config = dict(
    n_layer=14,
    n_head=10,
    d_mlp=1280,
    norm_eps=1e-05,
    bias='all',
    tie_embeddings=True,
    init_std_up=0.0219,
    init_std_down=0.0155,
    lr=0.0121,
    batch_tokens=131072,
    doc_mask=True,
)
MLP neurons of a small language model. Each row is named by its layer, matrix (up: input weights) and neuron, and shows model dimensions 320-575. Each number is 128 + 24 x the weight over its row's rms, rounded and kept within 0 to 255. Numbers have three digits each.
After each neuron's rows, "fires in" lists the words (lower case) most often at its 100 highest values on Wikipedia text that the model never trained on. A number after a token or word is its count.

L5.up270:129097124125113146109134156115117101139107115140085134145114132104129119120141120150103132154169130108134116119101162126143113175155136128121131137170095138107117170127111159161075159055084090111120125121129116127138123135092140126137142095138131112142165157136129116109099144153140154149166130143147140139128120122121171156150142152126135144123108117088159151154137148096124116150118107129130166092123144141103138152127115143139168098107092119079169101103159109169171117089117094144129131114149147137172159125131143127115180140112127141151152128126139089130121089098162140133154093118128142161108185103111138141124115124171134146125139130113111114107147144152124180106114150183098172120154101107098139155114105090132147160109134131186139147106117097161112137081139081
fires in: "5" 44, "10" 14, "4" 6, "9" 6, "11" 5

L4.up857:125117131108090066129120152193129120133109117117102125102117098129128095127110122117145199146126154108138144115090133076142080134125117159131127151171095114115152105151114141088133129146157146108104128135139146143115138106102143163146133147109117073150161165127118140105153090119115062126130124133103173123176146180126162100085144096134111157133111105091156138132087141157130123127120113148134100155135146147095123129121133141118109126125112115108111146113142142132145134109070092161155156090117178140146114077107116134129114150122144154134086096155131122139142149108162116135109111126087111195129167112110091148147112137175112124146140128146145118133146134156143174101163135221120146095129114118149118127164092100124138151120126147137141132156085160136115146157138162
fires in: "6" 21, "8" 15, "4" 14, "1" 10, "9" 6

L9.up1239:129172086079096137118137142116126102078129095142156171197111137160120147165128142139139136113099160124123125114150144149103089168137114118123154139137136115139200131122139144105148131122113108165156145132138137147137150135111125126138141118128073129108138122110123140134127113099097155139124124139138160155145133157155125130150119089167114121138094168116097070094149112149119120137122139104145094167176134140123119123134140095121114115108128132177109150122108091105121113175096113060132118143118121076135110140145081103114151103147140158156119156109129118123098152143084128136135127131155118142099083136095185189094140112099149120096104123117123149091119054143093102165133146106128107088164113139128103118161133139123109113132157121142136142159143154127135153128108102
fires in: "the" 38, "was" 12, "it" 10, "became" 9, "ranked" 5, "being" 4

L9.up1156:152150134138104155148170123123103124163136087104117117156137132139069143137120097092156144132136091139137169142121097109105117113103136117143103148143148096106129115130107123128132139086163163111116147200136118134081139122097128144116170134110105175126132108107081088150097153118122149116143160118119106142123153126094143137116165089139155140173083131119152137129093112136141128162132141116087121187115125091152124114159092151113161164121108133128140164134122129139148112159125128134128098098142105136133155097113150099102131143162108140095123138098101108137136159077149148127092166147137175135126153117108186118133105173132134141104084128078146121154122075107111086110082173153097115153141135123120132134193070090157155125123088152129130141146142141115140107143130118
fires in: "a" 53

L9.up53:136146106115105105131120162144127105130110119179083157120138160113105111118135082135131156157107127101174117092123154161127134127108119138128117168122198135149093162165141121147151131157152095153131100122125095151140156137099163162136126135157135110158119092115159101113143095107115106106124102124131156127143121149097104112159165165136089112108127116136164138194094104103149104116159117146104125097141164100146140151183154131129136123147145119112106149114152115090110150134141126165121185098159096135141140142104160100130112194100120121122129128123131134140128079154122192094154194120110105138136110114129150101112130142097106153176108119152140163107162114173141096126129163144110133151154093135155126138156157110153136125108190121142117151132103108145133132123128162
fires in: "the" 39, "and" 7, "his" 6, "with" 5

L4.up885:136074097168164076157125142122117144156105127161079124132097104116120100108110117180170125101153159082127156124079138135132110133117104115100135120125103147163118132106133131140115161120118110113130110088141177156154125111135085064114077087168155118149128182147135118133149132131121126201122135177150159097162132109104120125106110165149157113102133146135150128113155138140154160132152115166126138118092130136136126190100139163112178107180129123169130101108147133165155125129098181163123113132136087135145135121106154136109170159114155119135137105155157129106126117106117127119115156114133124115099113148165148125125096177107143123077132116137115121143127105138128125124132102125114115090135099146155114105122148099137172113150131116150184128163088139115134150123133150
fires in: "to" 54, "of" 6, "published" 4

L5.up222:140117107134126091128090143142141132159149138118144165129138129098160124157144140158057137140109122129107103141170111108169130108155103132112137125116122076157132128122098139135159138130160131142117138128142130119153121178133106099133150122100121138102180161126111117132144135111145088141114125125092169135123102121126107097102120132135142111115143196151150116107122142107150114132164161144157099111110099151113108099170087144155107153106084102136143127133119052131121158141120173101103118094150156138120126086097146124119156077152169133147125088113113125135135121114118133098133112131139114128137108136189120138123159129110125117143098119152099119107127120115090125123112136102159093154120135140095123082140192137125094109126112123119101132114123170102134111076142066
fires in: "to" 19, "by" 15, "in" 13, "of" 7, "on" 7

L4.up779:145126130140145145108113127135132128150159146100109112127132111131110119137135142119147152162077115101131189119110134123142143105143131089149150139095160123084110138106133127126132106129134112100112143117179119144128152106128139111118143171159143111157166119153111180129107161117085093131114116117125156161141130153164151152163164167106128127160146139117147091137111161152122161137104122118080113106116129112148127137123084137079129131112171151100129106088146120092150135148098109117113130133077124124141121098096119110131140104142121143098128168152137074146120158136134118113141084140102134159130134106121162144110106127109145116098109123138130103141097092113136135159076126109140144156145128125124143102097142162089092180103121126117122132113109134137118104134119148
fires in: "to" 23, "the" 17, "for" 7, "of" 5, "off" 4, "her" 4

L5.up693:135092142139130150154138165156152109149137127126148114155140109122132127125137109136178153107109129153129161121134107139129113084065085139145122059134072068124159085132116111129127075140156148129130158117124153122108126127123099101154121111130119145102123167143123112102130085104132149102072089116139131116161121149092164122137125151102107104153143180126130110110143122161093171154102163132158099099136135091130160159146118091118109119137130145158100129162136150142193093114095115099118125131092118129180115096127137154130118104152100091137116112127149110088131123145111135127127152107150102181114172120117114116130091148123141107131138127136135157160135182181118123133147112160151125075125145180156104127116140144131069171099096128154108097130097130140151102074113143
fires in: "these" 16, "this" 15, "that" 9, "latter" 5, "such" 5, "those" 4

L8.up83:130136129142139112134168139109135115100124127139107190102137129146074151138099121133126137077109094116147163097125125157135157120166167148102104083105121151197076125102143163127105099162095118122168155093150173156167120127148124119148142175119170160147118108138121126094144097131078084145086092093156103135116167121109130136096097108096089136137129129098152106153152165171127139116124165118132110138118124134132126125169163124133135135143173157131165131154108141145130145126116114152095134094131137081102132179121132103126144148142132118123130123125117125144127120110139145139151124128095148133159170105118116139133127095150094143162146170121153117123098137153113105132140102153099111105173107119127137181086124120135122130152109077124150152123134110164174151112137153
fires in: "the" 39, "each" 15, "when" 5, "that" 5

L4.up1102:093157163165122142110114132133142127106099113099153134118152110134116100144128163079122095138108080140150111104167140128112140105138150073106131141113130138113138147109155128128136098157139136147136118094120143176154144149150103145089141122132107154141135106134117137087122129136118158138121160153119086143126205151159154112136108101130126073069146138123119153107134085115130123165136120119133110136124113123113073151094112106092108147138086105146086113135116106162156143115095113102098140127130149124108106094114161119105195139116126145140130125174128142145158139142136154081134108120125146086134108152088115112135132112122115143132149135120158147147171139108150127155136115132130119143135161142082144157098135123158102110078112093153161146143136156085115108104093169
fires in: "of" 50, "the" 9, "same" 8, "for" 6

L4.up723:097153143107158099135065131090177155099143147125080136087157125155117131153149099136142165157141134092164090143152132158135175124113132110135110076139120152112141121161099135099090087123103180165123142128125129121149163102126092155109119182145107126123122160150109136137096095126075151135170144161126128131104151174108175088145138147136109137128111126162153130174124109133089160119128148120132139138141095133171123122119136112116156160134122121136113133131129126141150124064096123069124124128169094109152133096094124121104109183110137115108127132077165133122121130107134107085092148099116161132096144143134216110083153120166144142159130134129143123106142189114150151155114141127117119148102147126150128131159171132123132149163126096120122145161159144110149105145116168
fires in: "that" 27, "this" 19, "what" 15, "all" 6

L8.up1254:131134172134101121135122161147108096101133135104123115139108126133081156171116112115137153108097114125088141120133135133140187166143158116117174131160128143136165129125150143158136122112136103138085125113153141170120114143130138102138131111131158128152111125127127103136142134099119147133146105139166122144104177106183155121124126107123144165142107100159117118093122139141140105153106129129156161132111125150122099164145112121155124144135159107128119185163111123112138072126123150128146118093106171093122128133117132099114114109148154135128125129117131139154146179159115069135073148119142134126141130152161140141139105118119157115120079117089124103135099147115128156120135123100124163087082073124112122131130145142147117166090121125136140136156136114106119140151088123
fires in: "of" 18, "from" 17, "in" 17, "for" 8

L8.up1196:155127130138124160138083126145143115120156128127153159115108125147138171131113146139157139137098116146128159152131109088172140172085174131125148154151159086146163076068151166144158127093090141120115166095113095105100094110136097135127120111108152171126155147125134149151123117110132117163106114113093112130098107137147142130137123130115162161117125101149120125137134101079161081161082143085168164134140083115143127171116127166122136109101136112142128142096139129124127149140088183091140112146117150109094127132115078114129109117172097093137134124125098147144112116135146078132115111100166157127172110138139124139150141170151137145155107107108144146114092153096154117161117127177174111124114166125070085151083093151069105109112101128152144130153137140134096145138128107
fires in: "of" 23, "during" 14, "on" 10, "at" 7, "the" 6, "among" 6

L2.up411:132164137106147105118135104112155087155099118172136146110136145122126097074132104093135127068111089147130149128060137099104152107125135141147158107143101143110084144189123168135167152116108093142140108106119126122138188114091123117142144113174095164130161195141127144133165076100146103148187130137150150103104162135156109158126166123106126146172136145113131129126148103133130137104128112095141082137136128100100145143127157155123124142125105078115148084112159115180132110114095144123103109121085185119073103122147138111131115149160130162177131140122125092092101115125122132119149113153088148130115115174079107155150149109163146095113162142133096129116160107132104125122102090130127140144139146090148110134145107101106115124114111135117125144121102110139064097137137112
fires in: "4" 18, "2" 16, "3" 12, "5" 8, "28" 5

L5.up678:134112162112110173155148135158162141085109121130149127127129103127147134129088123125145153091152089096168149103146136069134135086140109128096105115149097131148149138132114140123155129146179156139127132091138214130119110132093144084145149143129117123142086164155113144111104157103127114125146166099114100134119183102162098159176184149102142069151123087098135148111112149113129125134143133132120093170110106139082121100148116096116130123143099095133131087132141146111172154106120125131128099135123122096187096122095131093136166182101120130132144131144139102124149104150137107111121144076105126099109138118138124124126148166128095140116101115123080132152171111111169126129118128150132124119106161131147077125103130151148189130126117125084123159183125127178106092128122114
fires in: "2" 25, "2005" 9, "2002" 9, "2007" 5, "2009" 5, "2001" 5

L2.up507:096163103138108117114110129103154135130125126124131154081126154160154146151164087155131140080126103154137169145141110131123156157139128167152141135144160137115105114123133115127113098121164195117152104128132152102193125150128114151122154116129128140133138131148137150140107140108087130130114138139132091126102134123094084106102100140128109129138129161138123127125139115095166155147121122136140136063122115106175087136156112130088117098076107130138143140162181154137178122128104108088116124087131139093150153124144148163106126074131143131100139129150116114134101130103197107093114139117161157115141148120130097132075195122159113148114132119117146140139122116126122109142121121120109156107120100133108091133142144181112136116141097137147153115153107113144128093121103104
fires in: "of" 32, "a" 8, "the" 8, "ultratop" 6, "udhay" 5

L2.up1260:118141144103132111147091159152127121112089096120127156143146139150114151132130108169161094121167133120125119085127125143126120138103155122136167104131122110100127122125165095092131138173122158144138110101120112147144134106156136088164142110128109102150121147118101102117133142093158124154106138097143186127110141115111156185150154155158134166151114147176055143146118161127165134128101150113144101127119115162214156164103175154148113134149086121113161064156144105119135134120160143106124155068130096134142179164147156142150136110154100107127095156155115144158136133112102110097125142107128129134158106142147102117109145105111140104123129118051112122163149088141111119115133127132117135105141111151108138117149130125103162117107106106145133122133097105112128140120114140
fires in: "who" 28, "which" 20, "to" 7, "we" 6, "what" 4

L5.up574:123158127160137161097143151138118136131137181116091108146139142143133145083109126138119079131125135152134156154106116118151144159104161140186160153155136125104164105048123162102109097128156156125160130077121113130115149128051127133142141105107105151143092135113139118179114151129109096136120124149144122152169105105154160123144065120149105138114144162123166110085137131138141089136136130117110139131154122143150116141122116110149112074119148135112127117130142173147153146132082140092134102101088091128119102151106103167125108139132119083126136137146125122104157105114087099084188107153124085112145151076110148077111085139148114148093137149098108154161135106112125104162147162164110101119141193120142162129140135155123110159129179139160134149115094168137124119087134187
fires in: "the" 33, "on" 16, "a" 9, "way" 5, "his" 4

L5.up1173:133119113086119113158094105121144142151135038189108110080139144094129145142144176132093151158156101105107138143126143114108146133119138124109149131159149090095142108144126122094072079130113146143119119182106162130121118096098136117136176121136136094173180100144124148113120122165074120097094133083141112122099125125118118104115161145096084113126160151147084138140130126128162099134133136136123148109124142130125141109134088156160122124091138122130157141140098132149133118151142134139097113108162130164133140154088084100153126146145112120149159134133097101112102131118152116092109166156155110119087122131116115131086123186140155174115124147110131112132129110150135114121143166089149112148158126165158103139151165140163122142140119102092137116150109108108101108125109085
fires in: "a" 26, "are" 15, "have" 7, "include" 4, "has" 4

L5.up706:096117100127137114103132122083112133166122145112144136124111120118110126161085119099114120169138155144130112135091111144144135121163150090135128131129116105093091132097134137139133171118128138124131139130162109133141136088143135118147098119134125123084122104117125118128145126098138143197130107087119160137150153133130128111113078154124108152137168105125121130127119129187122115107102114121097120125106096121170106086131120120105051125148116141146131098150109160111105153106110111124094113138179106118154100118112127105088088167134142140127110150113135128129145125150112111090126092140120115114179138085097081135108106118141153132090135152108142155109149101067127132137093126175137109122169093131125150135103140147140136135142136088131149092136166133132136111113158164
fires in: "which" 34, "it" 24, "that" 13, "whom" 5

L2.up1054:124152140108068133134133093128158137098161090135126155133153117103122158106195156146159095105148113122135139091141123162118125214108114087151141132137141114109135132126119143091121117109086098110122154116154115136148133145171152135119128143167154116134145165153118135132131097111094138190110113122183151169111129089125113163167123116125099113141136101120101107187140138105125119156144183072112087155152147123095132167138121149146114100152117141160128145141124128128119111102126106145152115119133151130048100132125081186092162134113139141125091118073065158116109125113160112119098156114121148132149134097110136133119130129120118140105156118153089136106102138099070142110147113142137155103136100166136137129144102104116130083104110129172095141136129153144097156113156118
fires in: "0" 61

L4.up1202:152135143131126151143144108132120165130121142129108132131137089123141134145113105132193128107135157106144160127134123111127177114103093156141148137100169126093158150129143106120097138136101174183113121141121153108109134108112124090160081120132104104151120153133142122089122124096092157165126144115109092130110121139125107128087112168116124093138121105124137172151063142145169122112146149130163120129152123148127150144104168190132060138126132128151117123154141162154124139126122114092142122123157092117166123136113159124124096148129104155135141124097137169121121130095087126140126115103126129107107121114067131127116143109133131119136162145082128104145117088165175106123102109112140156136165141133167107172116107092133143133135127113128106093152105144146163106077108162
fires in: "that" 20, "the" 13, "what" 12, "which" 7, "it" 6, "those" 5

L4.up776:133113085169126156121101122129116158107129097138156133162162106100117138129127159104143107152113071125167133149106120117103139089103141149146155118128136090142131157141142109090151113118086123144127141122118086146131148127124116163124122153143131198099102129104105148124134138118123082139131117140145143113128116105143103124162127110115118100113148143131110108146142137127114117115120125079094126147121127109140127153121138134140146170109166120085131121108100162145150138147146131095090128119137135145111088131132119104118130059104112137121172078170165170142128122168103104106123102114154147144116130129163117117150115127121146162110086115117113121099118129051108119116102157120117165134109106106148155160099108164168118154109097093153134158090180123111106124129157158
fires in: "the" 33, "number" 9, "on" 5, "as" 5, "of" 5

L4.up22:112105114141117141075101116110116116122134112130119098162148136131129115142154150143129126147146124110097160157138122118135157145150164104124163099147140109141135117084147125120150127118140164119152124104105083127145122107127152153186143074112150131128150156102115147119127100097123131139101121129136155158129109099141113148176148125146083165150133138148142134095091109116159095118112125106117116100144144161133107129082099162111120159088144115163102115147130156111135167111125133102132109123151151140136089156095129133140131117116120118149064111161127078118116157120165124162102172095156165179097140165083141126103118131116129124119105101122104115123142176100141135123065143134112104126114105143137134145136112138131094168094137116154152148094122118155160126132117111
fires in: "the" 30, "from" 10, "of" 6, "with" 5, "his" 5

L5.up1078:121102149132145136182111132161141117114123118109140140076128141109107135112175126193144109143154136100169141111109132139137146087115117116135144104100097062144132150123182138126127119156103073152169167142152132115122144122125078110100119139149104183124084132130112166152153128144099119126160164140144104138099092133137100085130142171101138126114083194174137164137125108128150144157127102136086083161096150178118136081136103110151136138133156157108114093118151102153117141129163141173141123109076073141141174165119126154109117110078073094123140130146129106089101135092108114137127153139073155121116132172115120099112169147072132139111177136115133137142160130119148133137151129132090082069142134136098111141149129151126155104113115119134141130141101113157139127080157118
fires in: "of" 29, "to" 12, "take" 5, "enhance" 4

L5.up363:126150159118131121131122089129118140147125148122141136150132110099102097095112154102173159139152145122081128117170136128099139176091092117147126133106111139127092127116195142124138108100134125095131139165129122105139115123085160124107148149111118122159129060100139130138117102142107147120120136112102164175109119138118117126158135158063104125129139107103140148162135119113122153169112175097154131086129166136117154106102105124135197163084128116155107157141136120128171136129159119123109140147142126117108116139135140134156084125125100118123126113158155121155133134133184155162168099121108106138102122118120136164150125147146106104132151107125108090124129094127098153116141171118101108131148104082086122111161115129152179118097125145118115132133151145139108157131151136
fires in: "and" 71, "of" 8

L5.up354:146140120119141082167100144119110133145112162135141093125084139140102178149085095124129123165099099137115119118103162106102124166074160112127110139137120120114131150133120104106130131142102110065119106087145132127127126122154092095114129144155151148152112129174156132149125092158098132148123116105174144121133116155100130113116121169077137123155143104135142075114135152127127155105126164144111134084087091162108063114149102144144142146140157116143124107139147109103105100137126141166143098141151110125125146089146141150129134137111134142073105109191126153142156115138154143117111118088152121142136093121140087142132151093135120096153113161132153153136087121130164150156105116105143123110093109173122128088141159079122152070137131123072104091171091099134106160142136109
fires in: "of" 27, "for" 20, "the" 12, "in" 5, "reduce" 4

L8.up1106:163073136140166155154119139143085125090178140152117175145123130157122122170137121127180142126095095133118150129124149149107195179144099124100129135117090112141124108127111139149132126139129098116146098140122117088145140116162123109157190149117195148153163159143108131167134106127091118146107127126097147152138142127146172071135108157141112098140112180135153147122109159079158124145124143157129187144112120125113119134129142125128133168151108143090138162121060149130138080111084136154117087154111170157139133128081141131118171135135120127135132170155131176120132177116152134142140124113148114159135162130145170160159127122105074106121068094109155160104118121153164153124117109132122096135094098119088119103098163118130166108141147135133178110140104097150068162128127085
fires in: "in" 65, "during" 8, "by" 6

L3.up375:145139153130108088151113134147156130131120134082103127124110099116129120183160128165119103103104092160133140131195100135103129092118136088140114097131114132136131132136133141128114112141163128107083147146094155115152147127133142164175140106100125106102089128121147141104092095073133129150171113120138160101149099122119099179154120119157160085141157123126126122107133142128148138132143133131107172106102129173105137117125111099129169111103164156165135130135123134125159125146145112104121104138142129153092151152136135131122149156124131085164105133112133135160142087105091095138138180125134130122146155146123172134126107128129107084111127141146119104139137142121147110157157110147120118169167137136102149115147105136168104100102140136164141109118147109086132125090133140
fires in: "both" 21, "all" 9, "best" 9, "then" 7, "those" 6, "the" 6

L9.up207:162112097143159153141127146157146138088128120084088125118122177120131117128147155161169076146084111124159164130179108102172139128121144094152142120151139129101109112139140116149137111112148099119114155140167169107142147144094106123102098119159099152149135135105139125105104096177106105154101131159094125127135114200127083129154117128137137112162150119137116154158100155111133166134138137134140213085117131109152150110130074165133119161139090194143135146136185101104142111110122120122166134110141142127077087119132108123133160140179083088161140126176110113146105156150122184131118104116170125104119102125155120122144157121156107112124107099135141089128111136145158083093130193112129129121149133134145157095101147070122177107120115141174174135126166147125147130134116147
fires in: "for" 46, "and" 22, "to" 6

L5.up478:115141159087130126092152186132182146147091118123170127179133125135131169159162135110130128135139103143117131122175116152099153156136127133147141099135111144133148121164152097143142138127166130129125098127118165121143126117127132141149116122152117121118125149170170114114131137100070139160156105135152150119100131133083101105089094172172101136132120112092136088170139142140151107071129123152113116081142126164144159149148123099102142106129128124141123164154128117172133147147127101129113096075123143136113156076123120137141167128114126113128114134103112127160122137089169165119106117129166126107158106132107162137123127126120124111135111107158151167161116096120104097127147114064112105158110165094131112150150122128144138123103129078116105122067126115112139110133087087
fires in: "the" 30, "s" 16, "final" 14, "a" 5, "0" 5

L5.up1226:127133107139115134125144144131148151107110082161113100091087092127137105131091128101098133081109102145111108155105198127100126150132136149154109117144132164119129136086099113112133158133134134081114128129165158158127097110108089106102123116098119100119105131125111152135137136113131122143107124175090151111104106129121122132151157166132138084189171113127188098131147121101137144134124090174156135146063152151154117093117147137086165069121119151104148117089117090150140171083162111107139103117154086177114174128112138157206116158104116103140152119140116119120122104143139108092113102134095133076087167130143119110139134161109120146151103104149127132155136203118112148103132135145128142128100111148098136135083130105141131163094105116112102171112137123139138159128143102
fires in: "2" 52, "2008" 6, "2016" 4, "2004" 4, "2005" 4

L9.up970:139133140139118149114119129142105147117137136108118144142145115152151149129143140100155139142162125152123170108145159123105142137056139109104132090165172170119116143171134104127118149140116098081155118144099139110112078107131128160178120103127155146132103201125138113112146129105100078137095139126143113121133125113097143082140127139114104132191141122162118121108164119164119150156093148140144121115129147122125125145148100126119140126071108148120148159142142151091132086139174174122114135093135147135112130126106143116139086085152142128095122149103076162145155116136086120147143147116174147114123113136116121123112098113141176165128105140102102068127105084115116099101098105101145127143148157139100109146126119151138091140103124163140124137091104114137115145074123131
fires in: "a" 71, "and" 4

L2.up680:116153118124130141146153113143115094155112133120120083122144169143124128124092137144138129143191088140116123107147119108151086102110139111153126169101133119124116133114147137143108159142133140124128151143136111151121125137095104117159095139139141115129120070092125140159089123147089090141115116071118087121124116138148128125152124093170134156161155139139104133095078133162093092120127141130097140135067148105159131161115158096097078151119094096118118148126091105111151123118105135137122126115117136158134151124128145128132176093131120113109124117138154183174140139137132130095081117159112093148110139136098109139176091157151199158152109139119146108130123152129170142148136159157126132114101110116110142136112154086139070158142151147110131155141150147154111137131149143
fires in: "and" 40, "or" 39

L3.up863:080161121188119075118123138100142127122118136110102128104079138100077154111109131121176159127121102138159120073127166100135117105152139125134195147098128119133116137122125126143155123105129172116099143094141142196129139093153115129118158121151090127150170145156095155146169100098106111113099119157160140135166129180158122113175139125129087113145152143151161115119134115133129136129114128092154151089128159143122126145133127129107095144095115052159115126132137086124120140123138101128083077146115116124103119119107082105109136095154103155142142104108110151150130095181143075119168107148146139153129180139127104136143136148131169138127110126084141141130128138147098144151134167103124129124090076152121125164147080081145144161099114070135137113158114176166137132161149119
fires in: "the" 22, "appointed" 13, "of" 8, "as" 8, "a" 4, "rank" 4

L8.up1225:150090136112107166180095170095125115109124149092123123112117126152154166103179078103110108139105135116093112133108124124140088175129131082128106126123105087149141173128142198129146148104101134171130132138141111095146129135141162143162111153136110148113091155139155153107125084102126099131163092097102126165135134116149094161128117133117148123105131137132164134119092091117125149156109126115156155116120155178136139136129098132153119114094144128147112047143119130148090139130162122102150135147107107127115113168113118153136122141181129143127113111138128162126112146139101131140138147106124122119150137131114158147129137090139137183156118134168078136104141116158139125155160097132144166082120145159107120138148120191119134111130107125104120162142147146055169104135105137
fires in: "is" 26, "was" 22, "were" 11, "are" 8, "being" 5

L9.up564:135148115132101165126140128127078102161114140140133111146120128129147125158143149122123116135127101124172145159152131138156086138111161135136150137156161118147137146123130078131111141122113153146097115116113162111108137091129142097116125159111121149067179138137132167178116176147079093175085121147100133123101129113119138142128139151102118178149108090129172125126128151154152155130127110141135136150120133092126142090133133157143123108098073113125127134095111132121110083122062170130126156112150148143124156124118135127145128119160147152121117111118108100126100175150121097148097150122116137148138106074085145122156158157131166125113109129172152157158158155118177128133116118132155078151131101134103099143149139144129141087115128146142129137133109127112120087116116081
fires in: "a" 45, "based" 5, "in" 5

L8.up365:135143144149145158122122110117103133130090102155094136101165151110118120111156120129147084102158098135150112065142133134115180123097157127122154118147135175110159100153132127128126122112099134161143121144116117141118128111145175052153128109134070165130085132144158125175132121117142130136103173118161139150110123134131109161157136146138120124127124109141123166132114148130173143093125183140167143175143148143123123159141093142102147115139163134120109091128118094141103148140133135115092126129101108111121111119112123108126126174143095090089142128116144103116112155117099157142105158132114155111129068128120147130126109176123073166157120135156171109148139126153176103124157156086155100135123120122142169137136107108114147094110124122141177155159118157129149169148159108
fires in: "in" 18, "for" 13, "ferencváros" 9, "to" 6, "its" 5, "s" 4

L9.up195:097080132172130123110127145145093101116126094183103132093087142129170151126116109126126098106111133110136116086113117127107111117117132152130158085129168141124130139152094098129102127113175170169143115141146138134119147140176131137103087173136112141145101124145128145117149141116146114152116145141122167163139103132152114115148113120142169143109131160129125119117168140116082138114120132105104137181162124095097142150089096142075151117147118139102184142149153140084135105115109112114163146132113118137104105125150120144177141154114157122150137093119128196130114159092144130119154106102141154124129156114163141153113139168109166145109119109119160101161124137127111115098138099119111173147101091118130154107137128142115131131117105102138120108143089095121131151130142137
fires in: "to" 70, "and" 4

L9.up64:120092091124128163103111117081136099163159137148175135110174133137087126126114094150113120135119123099095121119116119095101148125136141121079112159122112113137091144142131115146113149155118155164082102175093134127131132140156142146144150124100120141159142099129089133145111119121143149157190120109144129127144117179132133132087127144112089132135160119135142185120090192134147090152099168095113134100131138125099108119164127135141130160144107105137097125101136063153137121099167091116122153132122107144117154117121063118095111104139102106130122150152171102152086094138110164100122127114166158129164128118144098130112128143101140134110095121131140088137171151161147105132132137122133161166163141123117169113137110190140167070140134091135131160068165114098110174142135141
fires in: "as" 36, "was" 18, "is" 14, "and" 4

L9.up1003:167133125120109170132092163123133114133146115097109128145138125099136119151169123153147104096114144146139152156167154162135179115143120160141124114123169166105137104109122114142151108139150109172144108147126148133104110114137103099153124126116141139094137144127138109149109123124143107126112135108124090106120078132138126094114132153114140109171135152169109126117111108090136162129125152106176174159122089092100124135123104116159140117121153099126158134081133093142116158171115111089133119148174205108124138132146077164124169156146103141124135144118109180135129140133109140103116112105184127127173121125144161129091118098138156063136109120117122164161132137111126129152074144129135123128143111107135163111116133158133166124118158140135168128114103104130155156088114135
fires in: "at" 16, "that" 12, "over" 10, "between" 8, "during" 7

L8.up940:132144135132125084173163154103149137114117108141162138129068091158083156143111127116142128153122162133065139177142137114137122202152084127121117120107107134128117150096161149121142159108099101138130150113115125152116126103134153131142124134131124121111114137156157126108156128122160103128108081135126163123179110150132178126092155126129113178106093190090099116125113157101090146099111106110083152148102152139132135132140098113113123155140091132166131166122122118115118125103138165106110090110111105124109073111118147111102108172131122120149118103121153188111114148126133115140161130123108145131110126112152125140143133118117131154139099119079114152136150041137103140132127166149138085108169145150165167142119194120159109162139151154110123120150095118106132086121140113
fires in: "the" 33, "as" 13, "came" 8, "be" 6, "became" 4

L5.up204:118115162145127132096116111097122182161149145112093125115157125161124160122106125126128142150143150160110129099100117087119166159154096107125113142106099136149107172133129125176084185135159164126154150152117164148126089123141080101145146107104072133152123121152079104177149125126166150134131129144097121122132117157084112122129122088110101135141170151113122123139104152117145100141123106152123165162118163139106092137138130142126106142124093104103113124172138140144134120089179124097157127160155128107147143155128136157108126106133108103155153161100094113163123153102118113136126130119089141160162124097148125146119112097167156159154114137144073143115163105131107103129132195119157137083124152079151127135118126128103133131126181141104149099095112117126117083164156109
fires in: "which" 20, "what" 18, "that" 16, "essentially" 4

L2.up397:166177156110141134113103161091148119084113115104101110147141145138167151107140107132113158118113106159108148131149111162101131131117138106121127097125161126124098146138160109095173150155140139101131147126106131125147092120131118141125123124148116105109128150143153146166136118109082105161097082093141126135103150122140135080119163151140091171139136164159110119111106125104096107099138134136095127108128137121068061095142140129124148137130104127123123068149120156136133123113126152099102072157147097123090182163095128156105134132134087173126091136149138091091132156130116128106142100153140143138111149128130132127117108125119149123131130105106125136166134156089127146138149144125100134136103176085113134086120142118129113149174139099131133106139112135135098085128098127
fires in: "the" 40, "by" 12, "his" 8, "her" 5, "of" 5, "between" 4

L5.up311:127118129154117127138087130150154114065114133118162153115099140123136135129159120105112100108116114129124122151098140108119136099099075123113115132143141155092115121098096110124096105141140161130132153128149173096112161082153169164110173136147118132156139115170104139115109111153085176091101138138123114104153107131182125167166141127137093129129128143154097077126154111135099164110116136121071125175099093139159153089146140133113131129153158114125119191116109096114142095122104110115130128132108118118082158109135142146081098123150096116122121145143094137146129148159136146106153136120148141107076133122110098088164099102118119110101134142165109120116135154121107128195094148149117197141138130139130114125125133102146086088117128165077191106139129128109089165153122092
fires in: "the" 43, "of" 10, "was" 4

L5.up656:107129153163129140140096128110159173138100113139128114164136102171119091177102145110150137156123156129123092166116126161140138123120093148140121116121088140084103127115128100143109118119076101141115148128174105124133115150126114180162158155133091146157149156125177114122152123106117115173154121133164099118146114162135110147077106087107109144114166118111163168134121159127103082140117114108132112126096152112115155130113119135096163079078159112143134142141098131184118139116136136162127141111168157095113172143141117088118091120150135149143115168123117135095131135085110119116118118109130082110149158130163127132118112127118143111124150151086106116111132096123083191140114150094122098140173093126105148147078134111153130102111124135092135071127166140127106127128117104
fires in: "company" 30, "series" 9, "season" 6, "of" 4, "industry" 4